config.toml
n_layer = 8
d_model = 768
n_head = 12
n_kv_head = 12
head_dim = 64
d_mlp = 2048
vocab_size = 21080
activation = "swiglu"
norm = "rmsnorm"
norm_place = "pre"
norm_eps = 1e-05
positions = "learned+rope"
rope_base = 10000.0
rope_fraction = 1.0
qk_norm = false
attn_scale = 0.125
bias = "none"
tie_embeddings = false
parallel_block = false
init = "normal"
init_std_qkv = 0.0165
init_std_o = 0.00413
init_std_up = 0.0165
init_std_down = 0.00253
optimizer = "muon_variant"
lr = 0.00119
beta1 = 0.95
weight_decay = 0.12
lr_head = 0.00351
grad_clip = 2.0
warmup_steps = 200
schedule = "wsd"
decay_fraction = 0.572
decay_shape = "linear"
final_lr_fraction = 0.0
batch_tokens = [32768, 65536, 131072]
seq_len = 1024
doc_mask = true
train_tokens = 582700000
steps = 8407
dataset = "wikipedia_en"
MLP neurons of a small language model. Each row is named by its layer, matrix (gate and up: input weights) and neuron, and shows model dimensions 384-511. Each number is 128 + 24 x the weight over its row's rms, rounded and kept within 0 to 255. Numbers have three digits each. A neuron's up and down rows have the sign that makes its largest values positive.
A block is one neuron, or neurons of one layer that tend to fire together. After each block is what it responds to, as a language model described it from the Wikipedia text at the highest values.

L4.gate1410:125105127124132090116096107151133117114128153134142164118148127126165146093110122158168143097146120131085140173173080133113113078146092130152142116158146146089131121101150108139131153129143135146104165121057119161140155141099124136175067123123096128142114112114116137112101151133107116116132157098114121102107079160151127099102114120209085117044121107106143143120149089086156120131108
L4.up1410:121113137126165149130081136144155147087107129157086163084139133113192139163119110162105101126105094149059177215143108104168136122133143119140115165110140147143135109107112124148133134179160120123093176121122120192117111131125102128145064173113126132152145134121084102134104174126108137155128135116167113097129084112114160092135129104155127126092126076116116134123148091093110141099136
Description: Final pieces of transitive verbs or their particles, just before the object, such as cut off, abandons, strengthens, bolstered.

L2.gate1296:163163128122104169133139105149121136086132104138073164138156116112126154162158116100122143132136139098109172103119122139133117109142105129132135157112114128154162096132115086104114111088106123134142127111123094166148136114147143159103085119123149176156135144126163141135108123138110157169173096131121138148137148097099136138139161123143112118105110126103132145099137113113110115141093
L2.up1296:161068081122092136143130143107124154130113156118165186144121184091102115138156111108158120144108123142100125179098138141098144108117138135178135131127141160148138138100146079130123122105118172126134155126143085144109136112155123182146127149095142143099144136107131173145158098150118121132182127143154134141171128098108080151121145131120094147105120152115095136106149136135139153136156
L2.gate1547:154102102100158142114096134129109142130112146112123139194139089167187156100126119120165157093128160106126134152126132107129095088148152150126155115075105141105126117134137127130104102125107146103150100115127094122160130157082104092143139091106138129119136120169138119114101120090128160162109125141142095117158157141123141142145065136138152124069111129167092097131145109122124112105141
L2.up1547:153116151114108129135137152162143126097112116126147117184141094138129138119129112160128158129119135136135156140120122096081134130143150150128141122111134134154134131126152121139104165115141138162123132137101125157159129159096161102079168128173151104077107122158139131074133106151118127136124111140177136143184103129110155090162085119152119107140182135172075118104134145162118159146108
L2.gate1955:144114111140112157130117096125108200142084108144119167131164122129138142113118112136143081180136124134132116166081118098180107104174158172134148136125178139085136139095113138124161130140141162079122173136094126176124087135106097154126099153097158149121116109143073147122159084124117145126136112128131139187134140126153197099176125111126080157098124092094084114128135138166120085140155
L2.up1955:093112124110149123134180085167108144097131136145133131156145135148170120163091142136123099142145126118085159138142091105138092122191134167097141169134161107099147133112140140157164076145144159086088150177117135122102081123135102144123105154099117117133155137123133097134153130125103140131153156116105154156102145130106171137128171120135109160138163086112126145149120115173135140122154
L2.gate2046:126108141161139124137102147148137082128140143169131135126126118149133114121149172127162118153107193065096139146122135095137173108152143125162128085121113169122093102126119132161114119090120145103100166094160093139114121183071134137091146122146147129119144115166152168114149110125153178143124154128111116153155114098147139149140075117166111166152152150145142090100126142145132106167124
L2.up2046:173124117112109138127146157101121107104119147103124113143129121152100127119164136122079137108127117108152153128103113120087093166124148112143131138135113110120163132136175136070099137126114113128150117138146117121113163187151072105159122136117111112140113150135155148146113137137105121166150126117124187129156162142115156086111151135143155135144149107142157116132133118202120148111129
Description: Second subword piece right after a short capital-letter opening fragment, mostly in names, e.g. F‑as(o), Fl‑an(igan), F‑er(dinand), L‑ey(ton).

L3.gate234:113132154131185127138123139125118104121142158142121140145125115117086147099122170137066160072137127110125141135122111103161156127142200139124112086130160140102147145106151131152123126134133120138121088124135106152132162123157097101091152081154133134153129120134118185151151139104093065127137132112133137110130108112145136145145119133093136166159168133113150112157131110128130127122144
L3.up234:156130143181162149131123121115108178109111140140135138143139128157145117113145138114082131130119159098129103138128135086143131113126184132126134150135144145089139088069108118143116123149132106093134121106102092140099141122103110137096108106136174111148109137125121151126125173147093146082127133101122123133098108117149120060104140137138157131128125087109135108162152146148133111175151
L3.gate252:122132112117100143117111113175154100110100101122123133148139119095125135100100127160130135117112070150110120152166153136129135130097143128141127114115141115120143127130110144142143090122111133115132073144117137120111162133118104125144109128162105101108128171088129091140153131139165126106136154114143139128139142127105131131141113148138146144130158162146109154144104146119110160115070
L3.up252:116140157178121134107206155115073146142138109089107141127142131123157131117125098140161122115090131117117119110105101118134158126133133110150134127178135120078167109123127097166144117080131103169133158145129120102131105109150142093097116073108085094126163173145158164120153095077114131117127132129114134105121125097133176119128082167132156112154168099128112175157118081123139130136141
L3.gate276:122129131127136102160139129112059123123096135068134127131132104156105142118151130131097155132115132138101187170117141126073129106111104116137090103096089118096157114120147121172136143143120139175127164145112109148153097185086119068169108098093121127120115126116104121173107161173126119139119080085157095167111132099115141107167125157123101136095160082124150135127117123070115146130130
L3.up276:145193119095114111118130104144148119172108167123109160115114121147091111117116145142121131093106124159126141138144126115170112070155139121118151120125118091116125153137116118128199105098175139116135128117123126127118120153140166140172111112166125131145116123122160173152138143143111102167113097112135116178124124114122104109129148182129151074169104101163147116123148132112110150096117
L3.gate340:104091125206084098128176120126178141158114127141138109127131117133082145105148127128131121114135078127131114150154124125162112094160123140116122131155156100082168137125120105109134109123124129147143118122146132118145128134075140131118131116153141162090136122120170145133112093123082142108143132158122140165156141114104152132108128119087143149111108142150115156101118085130143097149148
L3.up340:128089138136089107111141118152106178151138132172150141125125146138140117131116123119136134155150106147139109137165117142123104107127133140134119130080108087115151110109170134136128162147143132180152137109168162151115112113086115169125124136144119125165138133116126103107163100162069146131130127169146146146146147137127110167106110161136140137095126117134122126117105121158137119106122
L3.gate520:095158118141099166107094092178138144119125143143154111106116123178134141119127128119115110101137112145085167133188101125131132136112113108153098105133112113157150135099129116127127130101094131099160156122108160093142164125125127126155116139124160151112138151123129140116175161124085108119148151120115145188134117114148120094152107102166158134143174164090120119119138089127152134114144
L3.up520:139151137130125125093085104132132119106157147150097112091115111142119147089140116151124134146103145142143138107118139182164102075154164133154139130126128134161166153105109134149146122124144139104141119130106128124122186119063098140180128098107156139112075127148097143133140107130108123103148141139147172118112129108130119112120157135149134152159132160156123157126095189140150090101116
L3.gate610:100118176105130104106115098156102102139135141158085119126134122113145148096132130141134145132135147180160142146160117137157151139122159115166092045168148115129107084178133132145094111096099169086109117145140097099126115172100133126170105123110095109145122159090126106120155154136089127126112124140122103074159123151109135103111102159135121121137152177098142094109124155130151101094162
L3.up610:134107173134157127115126098126138146182135119153125132127112150103124162115089154112120133115119151137143156129108121137127099107126108155147125127181131160092097103132117124136131124139085129135127148129150121148114131102113140140133093111131110136125155177128111128120154113115150123097136091152138134126103136151126083104137090137115143154129177128134130116117118096143096121111130
L3.gate746:122089117168146114158157159125118098089070111103091126147134148159153125146117120117148148091116102146156147126123145133156105142159166129160144125150114140148132155113106167140084188128153126143103130121138154117117140141100168122124121139107123138124120154127176135086142136129147105121122077063143140134114154145124146112136080107174125147120119129139120177134163116131148153145156
L3.up746:144124151125170133138133189180153092110116137142124107120146132128137059148155111163092152116113142133121083155134120177127189149165125124138125156116136163114141146086118166110109100152145144120141151145171144089128137130125126129105114118115177153118124082124171158103135136126097091082157093141124121108136094095131127132139140116134080153104133174106110096120106180146152093094132
L3.gate841:120125168135148116131140151126061116138143142151128137179100128127135096109149119108140122138107155135115143136130158094114144109126152152151137068121179107103159106164155144139099092083137076175159137136118119148121124137107149120102136138135107133116128147127145117112115165111155086119122115130135120130150143115116141085098173144126107147171121114103162143086104139145147118149079
L3.up841:107155141144143106113145124119123118163154147128145119098115114150119120155141117070113116096093131181104130160158144085117129124084132162115146093129152123134160139107158149095092093104148140126123163067098145104095125115137145140131131164145133118096130144110129129137177171102144124125153127128143103138145084157091097076123147111113150103133118150107112131136125108135130106137115
L3.gate1088:114137139084139101135124132118143094122110123099126136074102117106125098132116163150188109126114107126123123172112131111169139127108086099106144099137121143172128158183115099126121115113118126166118121132127111168120141140105090127157116147168124124159095107085103141105132155144118134155117103100139135125128116131123137120118114146113160154163132117137146164078167105097130127140138
L3.up1088:127156146144171107194158139195147173167161186126070109153141088151155155103129116157098128163150160139086104137111151129135088152110108115168189093114143096129110131110148154136142119097101162139146152130166129113140151119134138124172130146098116109172135131093135114134140099126091121166126115125146113136091121163134113131191112129107124155113105132181109198143166108171141123145164
L3.gate1259:168121148142107087141111147123063083166104112105151086119121117130114143137102152099139061100136129129107138113117123127092154090135147153140179129085069133159132139099163148128111135143136121120122131140129102089119110155115124117100119111129117165131116185129095141123135137122151132136174139116122157190125109126078142098048096151118125132103140114156125119086160165119140116145100
L3.up1259:153098156149116148076144120130163123121172105152140130148089141099121126097126124128175127073123130125130134148113108104099149145144147136163126142147161171155134110149150106153135106131159134146127103079149117159128157093160154093156118108112097143108087118147163136156107101102145132122099128146133129166130143127143104129153081153128124107123133108134146130108115132176079110141141
L3.gate1270:074124142114145062131099136134118105104154158126108123097106129115123146113151131133114148096156102094158135133124116091133119129111133147155074145077119155175139133127148167171161136126117143113118157106146117114080162137130110153186108138083129172154106144140120130105164106149149127165137156122143139147117135154114122079112120109136124125128123107087112178110135137123139164100151
L3.up1270:123104143157100142121099136095165083079110147131097077129131134116114120111116118162170145129118130107124108112151104158153089159132109160128118137090151096128126114137135108151135131104101084119139144130143102133086129144110130169115141134087154135126094123133118138124157124170122116124147112092142154159120151157154104158100137144113121135118153110116084112067137125115130117140125
L3.gate1395:158135145126114110150136096119168103139156124130129104097115082126102120132134131131127140141106124145128105176137109109154142136149161139131131130071138155133110106151089152116126119106153096129107129176141099121134150147140120108120136113122145106143146121112097106132125134099101142133096133140111104129149136146145098102156144172118126142133103155125216122122098119129136105091125
L3.up1395:131151155134161109111097112135129099145130122129135128094112130109123107130108110139109121103130112146140101171104107107101144121140132126135132125123131165126155113138104123083096123124115161123106139144167116103109107131181137102147128099161102090091173164104084101136147134117107128138135098149134158121140117103146111106158125139093143106087112133137155122128132171131157155094134
L3.gate1537:118128113100140171137108134146128119133158144131114131116074111115109151147124112084136112152114128127102134125141140124114129105126117156144136092122136123119150168116121120162144131157114134140117137133199084145152132103167155115114102111109152137152090162070105165166132135122091115132136109117151143140148141173135096073135125118171147128114164123135118144113122117128144124076135
L3.up1537:113140163115150157105167111104125106153150165099110116133122138153116116155138127116132169097151097139143117176135149123140140112088083106083112117165130124107126100138124149184112126085132121129103144111137109105094103170105145097146159102151149115135096188118101141148109172101155159106119129088138128134074121100112162083138144165150093138148121121105138129154102148115164093116138
L3.gate1620:165139117139138030142167147099078130117136132144135111093138118156093100121105138091164147128130138120098140161074113187136119130124168150122115125122111135124127119109173134105129139112110160109132141143136083086128113155129128130128151151152141087125097096132148128105120084144107088130176142126105128106120154152120192096122108136135114105113116132115114133107113154131119142142116
L3.up1620:133149136126136125092143131097145096122125134089133147175139150105156213105110135131143145152121146123157145098159147142110111102126085124182144103135073123136122140141125132119081112130141125133133134137161097113096110134126124111118118203122130150122119091094123100123119113146126176129142100151177094119140161134109166124118159125160132129132176134142152144136044090163173119145144
L3.gate1637:143122113144137100114125122121128131088137112120117108123120140151141120138127129118164144101106115135122132159099147103151095096153118141163143093149143127150119107165195153133108140123081102133151121144158135108150117163103114143145067147137169138118147107113129168161122145135164137113117099115156088127090129129124125137134117140118091153138160127110135099080167151150151136154112
L3.up1637:119121131124097155125109111092169096169152102116080125103080183130102120159152072129112093150143131085153152121118075117136136119151076130120129085136069142124124103131105122107190136131140143100087193141141167130114174102124123172092153158134146145100142104107076134134081128141076121110135149125140113157163130112119142100108143088076111129146100147147105144112147095173129160118174
L3.gate1977:150118109139107126142132130167132134082126155161138097126085118132099136135135127163157146146105161085152169156117133133168110130098144190092114123099146168128166126094092104159137101106145100155117102056147126106188100166102110106145120114107098155108160155129113161124144115110131135095156157109121122124115107117157091091125189125150103110125106131130134141099100124152136089118156
L3.up1977:148121129122118142166095153146109091116106166106107129149116133146145133114145115136164169113117145102120155136159141116141124115087131156107146093129101123110144145121125096138090148065122098123160116108143094119135103125094123101114130076185097128116153117098083137098160113143128118102136128116121109156148136106143154124144133102151128112183085134166113062087140195092166130161128
Description: Word-piece continuations right after a split-off initial L or l (also Le, Al, El), mostly in names, as in L+er+oy, L+ass+alle, l+ig+aments.

L3.gate17:106096143137161138154108117132128156123159161097113126128102155144078161112124122170113135123122113133145128110113112086181115121179116147154140125121111121128155156131092092126150131117132176119085139134171148125117133105131146138101097122147110077144111190129142104121105129140113070126084166137165135149112118133120149117111157117139121132117152102127158145152134151137102128133160
L3.up17:123146123152121132130134107120131110131145147126081123108131147165150177141129172168163175149126138126143148076148122129092118146178115127155163121144081087111126143152120097153141079128143184131094129140152174145143135136135158130115105121160110113105102142140133122151125164159113139115128140117114127108146122148169136125132151126152129081104166103097123160133092149139058110118191
L3.gate57:115131140154109100141089090132130153134104115190147163179121121140136134112112154114128074108162164114145136178135161171062145124128122084153126111111112150118105156151129152175136136124169115133148146181145067088125096098187121104118150097101134083161119159127130043136140117178127140109094155160122131060122133139118144150092126143099129165127143139109133130153152133139140143152129
L3.up57:111110129176154100115134160144143173146095131103113151123128115135161155121111128103087090133114113152136133119172120122147114131130117168127144136132126114124155139132144120150105173151146106118144150141152124111112130119119090097136158113069136110158106160142117073121137117193134136118084159124124173132117103100110146111170173147131108164138126084108087171168124147102117147159144
L3.gate72:127138132140153117131162118114136146146135139131135110151117123082135150120122155073116125099162122175131161130128061127134127152116135154114206151097129135080114099111124118133138113143125135090128152116148103111142167115149092141133104148144128153111119094134160174121154112183127123156096094100110091158121154125119126108121138122178123080109123138117147080136109163123101119145123
L3.up72:138128165130092109108173134122106161127146146156116130142158153164159146131160127111129089138115105109166151143120126129140126097139083157141184095083105170069143143145139078090135138108094105120080129142115138140134167124115103124157097130097153147138148132142124143100113095113153163119106123118117123136162142105150158089122144098144133143155108150137096135115137149125153146127125
L3.gate86:144138102119081142118133119135186060117112122107135171101134088105098129139102120102148148118152139092132096120109128099150120130154118137171110086121136127099143151094116143119167124155157126116181131172133147128127137119100143095162135186147114120132140144110164144178118142151180121138128138147147104110156091136108067155192115119145131124130126137097126093105143132153099135102147
L3.up86:091156123112133112096102152125124122134111105149129108112146140134119113135105134149138112132131120143116119164116102146126089143145141147136134098139096194117107136125126131154124101167155137144118138114136097145115189164153144127146149090129121093087114165086145150150143160144145084142153132190125141160138133158132130150171177131157132088144142150118135102135122137142101128097092
L3.gate139:112119124139152142114138125148135109130111121143121115123163105069175094134129101130170132143171138092157123102103149146118118145105093135149099154085117136127172106098166123142102110129133103076153125128138152121106139104143122118082159111153137121151148180153124134137127113135177117159148130148084171091115124170146185139138124150127155123160149152111116158163073122159128122163108
L3.up139:097092106149121116087080148138099162153163125146114134131125185113157153111115120117110121183141100122135133151089173150138114143126102139163116139113150175124094167135167088107106170120061128085128146143142125107079181123117120124162151141137119132147131149096132151098157108129156146118103130172107141099124125142089112143097101121134097144145135153115137119134097101160135131147147
L3.gate269:134125151141109115132142106145120131148107147096124091150142120098124131120070134137102114175139120177112164134105119150198141086112141097136134107089136165125152166125180118138137144107141104146076083087161122162129142153132123150147167131143142142144127146134107065100127118145139117112113120107081128140166140109127129158157113127094152138160169075153135065159124145083119128164128
L3.up269:140113112121139153147107142122099139125179168130151121117150136135098132147115165147108152174127114121106100164134110103101104102114144095119100124095109148133112164147109180145121106153154133144113136172130086108120120077142155111146120155146135146101133127141104113138132186156142109108144184179102204078081125144102116120122129146111146143122146142107146118145142157176123135094127
L3.gate306:144137083142159125140148074098131103158122129123137132145163151114146092129115160125157139142114094113156187120133177069105119151067116149151111077082147162147117107138195085159168113087126079145173125093182133136114160093128142146114134140138201104162111123182143088116116096155133104109134181100128154138146081143119183106149160104116145082159126142147137137175113102173159101083134
L3.up306:088122118103129165126152177133172115100125133127116098137115153126101126106106162142118143149163105155141106112127143144136126190129131148111108098095135149113112161146149140134158190127100156133114157137125126149180160102116165133133162146118124108153126135141100130143104097165123129125149125129101102076118073109138107159128125157188097129090121151114127143120115090166120128139133
L3.gate387:107152129160169115156115087139128132122110140154135183143135109105129133123069095162102106094120135184124158141136109149112125149144140143144123126080132119143140155126147119154167131159095137128160162126139076109143158107129133135145113163188110121125118121152117106131129160086136118142122110146146167129114107113127113077070111117132136135168137137128104142102120148146131152146143
L3.up387:083151122113171112129113106109146088120136117130084136143117145107158130072092089107095114091131108159145140116109134143152134150110105188132094084115124105183123097147099162128165140078109129084132106136110104099139118122111100118135084115153140169168143151128121170107142122127105118107130148093133139127117130111111142069124111154154117124161102089107118108130110129103167131128162
L3.gate539:137124107179117112156134128098103164127156167117118134130124160114165104128145138127089125132107088125127142170124113132124146111159094180118156138091123146098116110128131152145185112098121154103125128131112148186152138146103123127169082123162114085106115081132126155136101137113098096151139118162103085097126100159170152092142121150194136143106126156121153121104112090097136144114130
L3.up539:088118126107157157099164134108157138113113143108097164107137127108123108123104161122085127183125061134090184160120115120121150088150109149141154141124127166100118060130099141128164131135120104155130164128132160117169143128088109107146112148130126105158137100151123134108121125122130094148157166137111134104123082134122157096146143128160128139163109136142101139098115138079111143144106
L3.gate991:146131127072084093121133144154115110125109102100137144135122113142115090120153105099169098151148068139118143118088118096147137163092111113090113149126127138106125149167144105105085130130112114093092153140141099111152140151104153148108165150147160115109139121102123126125137097151169093087150059096190135131098166134136121102109120110133125106132104113155115153083163078103142141117104
L3.up991:131149130099110117196143155188125115145143113149161137132111118151115172142097150161141116120146092160162135131156124114159124135102063139156143102082138135125130128152123146138143157150113149128144115141126143100160151153163143123141130129132127126158141128150122145097133147151148096133128153161130160122112092109121132127133141161129147093123132086094090103117120130105135150119130
L3.gate1250:115127192105115121099152126094142149124164161126177140155153178101145120109111128162104107165127160141146136145153139166098107166148096166152108121101065082132137154122160152142143147185113142114137154123129134135153170133157137129170135135110120143145162162140107121100139146126111075112101149101122146106164130132094143173113125152103116133122121139138116143098137126146128135106097
L3.up1250:134148133144127109117159105108133143107120134155110115135133136095117126126086138129125108108141113103149139107077111123147096149150141156122135110173188137124148101116151114128126128142103139091140151121118141159151162129119149139126152122141136108159116116138122122112115134157153068157124130144123125156108089142157094118124161156152083120128090127127076121124150139112133147115107
L3.gate1302:096140107140129148134150137156133124127094137107137124134158155124139143084056158089124103110143130102124187173129126115097143076094149165106111101117150121182133094119099178191126118123088106127172141135101143157128127121153095120078138123129120101153128138143104157150051106106145095117136163126134150132157166144108083132089123140136117123109096109112095149120128142110142150170134
L3.up1302:131132099100139142105121188183123162139124123125177151062134136100153120133111145159137062107135154119118128161111155133140139101151118143147098135139115133157141104151148137133087122151099106109100121118131117146110087133119108118148173112191126173135156120145108084195104161149144106125160147145145160155119121155098122149112092108114153160118136155087156149126099135129118170121099
L3.gate1557:080131133115140165098149141148116144138121112103132157093131117112148082135101135152141095166133089115115144167157105144111133137113096093119104104091133145106095117149146116172097120110139124090104130114125104144145151132113142165081103084159122135133143120160080113130188111123161138108140106124074094123141155155110174135154116122113131155134128131120131135088129106153098067154146
L3.up1557:094125128120128160107151111111121156167128106100159102202157150124134078113131109128110160111138158107111159092095133119099122121125141100140119126109140174131140102107139111172128117093139140106129112121140142157132141112161117100113129091137112142112149118131134119145114133138128138143194072088105113146152119177133120143089131132147136131108147118147110120200164119155133109100180
L3.gate1647:108138141095133125105121132098149073110130156108096150093127113073164135159096135139123139099132112121086141145138123123129153130154150146131159088114131121161081129141124112162181144141161160137101193122117143140100134134124133122182141131165101112137108117123155118159090126144114119160099114115102091118126077177120134112088133095179083133080096151094113111138101127096143112097159
L3.up1647:153141122128111146119114140129125102131066202107120105106158107101158134155114119125116105123080129118137075105152128133111109124158123105151164125114133117136129144121159104161161146136131103113065158124133134157148130150152119172142133158155105112140160148105118114159124131106111118149110108128110080136117120123129145118190131110206094135141084099124164152128104124076181110128140
L3.gate1871:097122132133144104109130076129127110159119121111131164121160127139116137094132143117131088146103118134129120173132105086110129138128132130159164146138128142118140137127106118105117160139095141123177133106091143111160151100156095137139117148130080135123135162095169153119132124141112088095158134145122133121161172130128135151101148185120133165138085123100130077125106158144113187138102
L3.up1871:141111100120116127116125139141151112147121072107185115122180120137150143140118134147103092130107131184112096126128143123143096171160129095132120168135117173159148145097088161117113191148124133101144154134094107087101120103144127122113138153128115146119156168130171120117127150144118085094133149192158149123152146112103150131149164109133144153152104120094147154148110154155130165118135
L3.gate2011:138072094131145113141093148130134127093104137141120134131135132127145150107078125119131093134098135108156141116126115092133122113133139167126120096146107188145143141140107113115118147154142107128090121086105109092135132161160086135124128090110147115154114153174151094159133112112169139119161090125148113169174124109143124121129122081173094072161137093131138064174110107130104136108139
L3.up2011:125068136159113101156120091128131128096112134112123157105138147076163176120137136154187179124173132103126113168130138146126101089135130128118082104145112136110109173116171127138137133137131098139092134123144167123116177157146162128136136148144136112157075160083130104163126151108130107150084115120143124117166131131140150160155204115124080139138113127146118083136133133123130095106138
Description: Suffix pieces that finish a split verb or adjective, mostly emotion or judgement words (disillusion-ed, irrit-ated, laud-ed), plus quantifiers like Thousands of, most.

L2.gate811:132124144143113169133122135155116146099129104117139131135112135166181132120135130119125060134074120160133163098109110151097088133110146081133128099088148160101098150106064133120176101100113131086130125130139117088146119112130112146170116112087134132099177117137136153133106137101152108148093091122110128128113165210080186142142140116134092106156096112136124147113152103125115152108157
L2.up811:154168106100117147125126145101100116145162174114141150152138135157154141114155148133106087097126117127107160114133097141126108107081096092101163144137133140139111108094140150098117121131149139134119124109104116030085106115081120140092125155115116136141118136123131107163122142140124146148125114112077130114137131144104139107139128121125101136134089136125135132109132104156131113142142
L2.gate1217:132174128181167170177141141150180156121139119153152109105147131125139179140108139122100131128159131145126156103115135162096127097111091169149118152130131166149128122106098141154174132152133121102167139160120123132142169132143151116123132119125102102124130161126103102173123128121108114200157147111114118120122143110145136112097085161128094078143100132122125134157157122104124138134177
L2.up1217:129145115113179142199132128147189130128149131200153136118133144156143143128102129121131158159104114152152196134127138163106104077152100143174119121073161120139111118092093130156168122139120143123152148115108125109145124147124166133102159151115124088143110119162113137157124128083102138141127127128091119144121118105126165130119095146173091080119126127094121115121128138124090111134176
L2.gate1302:141188114128142102160102126110099110114133105125142120164125121177120140143120151118111097144102120123175163148144122106095126120129081201153153092057111135126124151140161111164172164138134140115165113103131096114121152098145154157145135086105151099144127161140121125132152137103135106137123116135112138112091142112186138146167105117113103128090078105126127142154128112092132129140102
L2.up1302:107167103111157086108133159080141123116149139169116119128111145141136139157112124065131129121156087154116146141139147092116124140165158134119150137109162162100100109167105131147151170143120156162164129151169178111125155095195213145105105103117162102133117140142146126147153144112136105132146115151167122123142161110140179118095118185101115135099159135144155107120130123104105151153127
L2.gate1329:113117120115123130132103157132062133117117161138134118150168109123139146115104143114125118129109108133119108097127103101116152143123153155091149127111132172132116104153102132111156142113113132125128146144119118140121134100144136115099119145106159106122078157133118150149117152094137154145143132167112187144122100120134133146079128104099114098133103164090100119135105094146108109145125
L2.up1329:127089114143123140111114155118099138097129106126160107157106113098139120199135117147144104158145146113138118135166131114133115124111140145151134092063127138156112131145151137131134105142115134109165122149131139127130140133089127108131127143124120128107166143118139160133106140109162151145166174159160141166131137133152111114112144136080149138146155132108162102126121099131123093129143
Description: Last piece of a past participle or predicate adjective after was/been/are, often bad fates: det-ained, imprisoned, s-acked, available.